From a checkpoint of a small transformer trained on Wikipedia: biases, 5737 steps.
MLP neurons of a small language model. Each row is named by its layer, matrix (down: output weights) and neuron, and shows model dimensions 192-319. Each number is 500 + 25 x the weight over its row's rms, rounded and kept within 0 to 999. Numbers have three digits each.
After each neuron's rows, "fires before" lists the tokens most often just after its 100 highest values on Wikipedia text that the model never trained on.

L7.down642:503527513494514478477500524509495468440484464480462489565540524521527465512506504489472479525499538503484474498451499505435469526496516446552510468484564538524494493487486539523528481504502513519511554498473480491497518502497512524508479495524489533465503498469506492482494512504495556513509507494537532524512494527495544527512503490424485482500475493508500514551483450480503463532530
fires before: ".", ",", " in", " and", " of", " to"

L7.down492:499510519545515517487526467491482502474449473482504471507509508501496511558491476541528453490467525492554518498456507504513462523512537503458493497492523460450495493540476531500483485512435522495470506486457496550480483492503529507480480494486456539523531523525500498468465448532471461462496503522525497552512491485478509509538482528545470474520486529517531509456517501473484417437467
fires before: ",", ".", "'", " to"

L5.down662:505495486497505518487514490505479482501499493449529540552470501506564531490527473490493482491517487491486509513546521508450494480495508509467476509499474497506495514501470491505508491522500496526496515503489497517469485463483476504508487550486471500552507506490477487478528475494523519510447514524516501495487483472503501483472469515533494506510474475490509494496535494531492488427436
fires before: "\n", " He", " In", " It", " The"

L7.down698:483503508493454536504483528527490494488480537507501558478468540478522510524518513542506520483499464528506478478487491502492493431544477538497490472530537494495465467467478478526462492476514513523524487505510490469468493542506489519508468468504535454532544460525538487544490529517540471477495525494526512501490457511471494467456551461540536522496443513481461515492502530442497511531469
fires before: " of", "==", " to", " |", " in", ","

L5.down284:479506491505481480482528540455486435503492459485492484568524462495516465530504493546508503485487530490533485481478490487497521468542523512482521501491475510490544506522522480482481475517463508515458540514506464519503471536495498458514512520477480486490485477516534472482454533494489520513530489506464522509479506505487519444479491523500512475484461532481513514461489547532495540512499
fires before: "s", ",", "\n", "."

L6.down401:496508496471484480460554530500463508501501489454514527495498508507560483516498543525493489533460469477493533502494498542475526507492496548493519499490531482531487526504480508491537502518521519464481478534488505513476517508502493512519492526527487491548466488481503520509488537489524455490501461490519510510493506474489503452494507536536473515499498497506507506512534498517524525507503
fires before: " |", " 0", " 3", "\n", " 7"

L6.down1283:500496486484503500496470517544484467501517482495522499439493488455508529520482479501498527489484531480547500531526568510484508505481485486494504473512490493488504486463495515540526516495456495506523505521476523468503512572519512505564534535561482483480522509466497454486485538440504537494485510512492519495521497520477501533462472536507457458490488458545496483517500479494525492493496
fires before: "\n", " a", ":"

L8.down459:514464527508496503489518522511520487524508512487488498490498483492484472512491508493480478503500541484489545471498498481497527528501500507471516515464482495512532533515492492554510563519519552508502487487476495526493489522527472471508508498522480531470486535458482514479505488521507502487483465467533531523448507501532517493533497470472518493511555543510527539525504515513543485529504
fires before: "\n", "."

L6.down412:548511517484528489510507492541536509494539508500502514455496484557536485495492475492526519467533527479505505503524506542533506474485520419464486492514502519522523488473519490485485503540469481506426528501487518528470485483492545526489496535510509474501506498492487504500488536516489454506474501452478473499498467541529456531502488486501522465505492471489515498489513478541485475462497
fires before: "\n", " be", " have"

L8.down1138:498525528514527512465552490484537554517464500520496498565503515518477477518508517475488443452495480481528540460479472485480517483515509540471531509526526520543495471520518471471523508504521449499516523472491539487505511472535496522510496519495488464514528512484507521501470493524476491495490484470510516520481490522501534553464473542449447502494513525540483510485484484528511514467523
fires before: " |", " 7", " (", " 8"

L8.down709:506498518535474500500501503498494510476498480482521482514532486507483490531480522482472508527510535523503478485534491471491481480477521504499504475476494477528495532473497467545518528455548530478505468533514504506491535465475478484525452491525497493476509520496496479464476505491500517489542503485485504532499523489522485517498477529531509552445477488543489484456559538493493481528478
fires before: " |", ".", "/", " "

L7.down143:467486472473467469551518484497470490462525545524510514498546524463487516499535475504502468478486480491437515522502524509482520501479506456533502491499520494519534485463492527496501512504534509501514484462506535493499550490499482514470479497497515473507471494523547516521497498491501511502468524563509527481508426499550498495499454499515483519459497519509517488536498462453468500469463
fires before: ".", " of", " for"

L6.down750:520505486468535526525522496504492493502492494519492499488504505504521490509487506484479500495494496521497496529488532505475484460478498493531522526486487483502476508502514514501501535495483530523528543505488538458469482527480515519453505479505486484471537497460477550502474472451496483515538551504512563506518514467496536491513467498487489499489470544504459519507520489509514505523461
fires before: ",", ".", " and", " in", " to", " on"

L6.down465:473448470501499479505483481501460478493473496498500525497528533445491498502525493494518492472518430533488458531487499484519514488526519466503519472476481514549507477489513503477477522498559503505480486488464500531521489504484477486510485496508464490513463529533542530545475490529528514449520509472494504517527510507543547485480491503522484493450499516481510497492546469541521494533511
fires before: " of", " and"

L6.down82:514526525509573500475497462541544495458508521479490508490514464531512496480538475467513505502483447512481494525554492503493495466531489502501494488469492509509520447518499489463511522488517485469482503535514556496527493509535473515513508472485470490504490531509442517510486474495477542555484510496501500469523539466530507502474469522463496509502464450527508502482498486485494479542519
fires before: ".", "hina", "enia", "ic", "ön", "'"

L5.down219:441468477539479512485494504513472478518478502473499487568516472505551487516512506482521476512493518464525501517492525523405479540500517518468499518501479503506493507513479496499497446488503492535479502502475489537491487496458514546505481494471493505514478509475502479499505506496505495504534539505531490503512492511527518505469481496511473500490496492497477443503489532492539519540474
fires before: "\n", " ", " 1–1", " 0", " 0–0", " 1–0"

L6.down1472:460490499489482512512490544502496416484506519507458448470511468503513491504452512500537496473491541492518549550512519497498509566520555482530513474475503497530494455491479523567531543521534515455503475488543510504498488505530509481512487468484453510504490461496469498489464523511518483467527474470508481464465501486488493458525498529552459522494501510511506523529542519487504474471498
fires before: " |", " 3", " 2"

L6.down1523:502531529563530494500522552488542483517515518483490534520517479527536512495564514471502481492483522470507490498504506482465517506481471484510468459520516456528511517524533464481487517482487522448536473482541447479526507486482500502529510506466488538491486504523524489477506507521507490477457503498537476488524490475490482507509512535528504449502522485524530490484529473494473525501503
fires before: "."

L5.down1208:530501475494527486480490523464524489551473467488532485490514479556553459475484487494527504503491482521512511514459535519459523547504459466518507511484504521520523496542518491559499478526513502493516493516444493509506484469473510488525530508524489473516486496476519438459499507499508509498509533498511506491517484528524475507473544486476497510512484528483523497453554541516501497465498
fires before: " |", " m", ")"

L8.down1374:518559520509521539505484485528487492527555497533513534481522497483490488469479466535454484477490518478553535449539532538494549492511511521482523506520490479513477540522514476523491450486519508490527467496468501520483489509471531513479483502507481513502500481510508501474473554483533476487566470510482551500486515506484495492469540507526492488500517477486524563524513498481477526458457
fires before: ",", ".", " in", " and"

L5.down961:495528517524507514493492480489503515509482529483507499476497456510482472460501505483477479460507489547497507547467515478531500464502513456487476477516505526486479481530486506549491530478484490444466532504516464517499467487557473520468547455521504525480493486510495516447451535490511468507467519482506521460512513470520504532516497502503487511516497508534486475486550462507491478460512
fires before: "s"

L5.down971:486509528476517535516518500506509510487473461537518550494497473462516458554554497505486515533484543463544543499536488524538458475513532494479562544533507518509498504523465486506519499532510505462492496512486475444469489478535506474468528498471468518486498510512504532481489530521492514484486448532490523485454528532491520559536486472513478467512508523499481558503479474504495490497518
fires before: "s", " in"

L6.down876:529490490475542520518494518488508507554475478542519466462537516483487497517532494500529502500496464494485480494530495495470517485533513497520466467474517466542522484474477492519509484474540495496464472527516483513471505534515487466523517466449518476511509470527471520479479541480509468477500494530503513522480509528539522501486499477482538519457534487487538528471493468503532494469497
fires before: "."

L6.down1097:516499465462518537569466537459512470509514537512469502446485522502515487505457517501496513485536528470525485501475451509466476493499515521493513501462510497511518461502499499547493541533501483504574484503510501504498508511509487482512439492502500509511489489520508512514474509475536518514543483521502527475507472500520535511441476510511527488475472510516510513481492499491500522530507
fires before: " |", " (", ".", " and", " in"

L6.down144:519483518498489460511538500521496482529532522493423480492494504507467447514490511518490491492498545531487510477511515489505473522493507513502502492538488513536503503512499538490520453520507526509484545528491499536489510487485525515522508519495454526489560466478531498478558479489501479535547540495533510501472483472467494518455480526489533456464484511503520517488512517490474509526473
fires before: ".", " ", ".\""

L8.down619:497540509500547494520519482503495502534516478473472488480467485459505536535495458485491520555493519485544526477550489494483517510492501544506487526528511499528515508511485504508498530495541487467443486510489484520459528531521494554485546534443472458507499491509531532538481550491475518484521463530503496495503474489450475500516497465493529478513522480545499512492533572530487518470469
fires before: " |", " place", " in"

L5.down822:522481488498512527494534483488510517502500519500507511609499487506514490494485485502509497473511521466486518476541462519434495450478521505483465514507502510497496514526509474533475524496486498503514497557499506518455491498468534499546454488532488507495491508520513484514505471497474504500508499521529537490463490490519518496517495536504472513514456498490519482494508480506529492461463
fires before: "\n", " He", " The", " In", " After"

L5.down886:496456516489539542509465512504522511499501500464538499469533466511509491501515536462497477523511565467520453541505512502466460476451513496518484564542488507541449496492502487477486456505505516508553534513515501530512496467511501543495479500478525494497469530499489504488501511509468500541495506524517467463490529497540501551494511469511472451486504519492456459509467487507485494483523
fires before: " ", "\n", " the", " in"

L5.down389:463524525539452508463478507465543523525503555503467539512495511480518535489486492506463467440528485464504490554480543499546447493506476504512470520521492465517536478516486470489511523500492521539490459496514501514525477496503504481487478490458521468487512552447468553520493507478505498498476484513545482471485561504518485500483490531522439503502519484493527488474490499505474488454511
fires before: " |", "."

L8.down1068:473507526509492457502544468557462489482485505481556476506479485522520510501484468528508464482536517492516483514454489516473537489509479504499516514527533484522487497523491514515496523493508488474514490526480560501479460504452454505514444468504523445522519515482523477541517484503513510472527531515519520519458472488493539472458486504455497520520502508511466414487501528499487518489508
fires before: " |", ";", " in", "{", " the", " of"

L8.down168:479526497504515508499529517513532506499517473536499467505501506463470506493507484505475493462468492514530501461575456516451538506520500455504513509506533508565494447498523462505511521470497535491487450492490516509501538499513456525508492505544490525527422535486469491546493542501479493519512480499470521487531510466522485461538531470472536531485485486483507506432500514516450465503510
fires before: " |", ":"

L7.down874:467490486543471538490490533511514521500544539502495517501501515552491472482460443490529524449490506475544481515506509513471490516518538481518520476515475498506558491507520517508500484456462533457466523503498463488556500497512473499508540516497496462494530470505504495497479501477527522469522472485525505473465454508510478496503516518489488447524476490461469535501510507525511499505459
fires before: ".", ","

L6.down390:486522484491518502525532495469497482487529509507474484486545510491455532491513494526507510492531523520542506479496489560456538529470528474512524521493507507457494493558453466505536510483542532461525504477517526516500520512495507486521487544477545492472524519463504532504539509489494541524503533515513523497484519487537457537548452519474494492484535493483490496534486522475497475517443
fires before: "\n"

L7.down1440:524509501496478521503477475492504493512506511504513514460579518505477481532483483508497488508502542486515557523494485530451488500501516483500538521493503499529526490530490484490502508472503540511499542480484522511463527520542524491479495507525492561508466493514497491470466512480484511460484514495468541443475467470515540540499505503488453441493498499495479491485466524467480497453480
fires before: ",", ".", " in", " of", " to", " and"

L7.down272:506502454456526472518469493475507518504471533472530501506542482518510489508490531531514492510493491494546513526496485502548505575524521504518466492478511521480459544497490464471500503477522524468508494502493555495485528519481502509467492472521474490546482526516521545484523529493499530485510529466493477481491499494493466520494455475500481500500550564490467493499494489477498502540459
fires before: " by", " as", " in", " for", " of"

L6.down34:495515520460482506498474509524495509529520510537554508571483484518518479525534466524504510523489478498518490486435511474486480536453499487505553489490529475473488490491507479515535496483525512489502512461545462534509521482455542491500541531510494518431534510517483507465508551529497513500506527455492479505529479511496530469498520497471490517490499486454474475488515503472471495474526
fires before: " |", ")", ";"

L8.down1213:523492488553525543541521489506476485463521449483507514535524555492475485536515513460458465497548481543487492503451487459485519485501510488474514482530530474493488493510518530465539471480465523451487499472520487523510485478540503475531471471494510515524526454491468486485462505490515489477540465496525523494477492465560528561488474449508498501490477448521508467507546464490519504484474
fires before: "."

L6.down133:516487503480507523472563503496530522540496506526500501544496475521508454545508502518528473495512499478505514468492518522500462494503507545495471462477533515474465531497541537551510492540471488484505498505515447488439489494512551461470490507509516498498484527512487462452500520471501476515494522525527507530527468505477484506489504473476452501478502462492489522510457470505509495496523
fires before: "\n", ","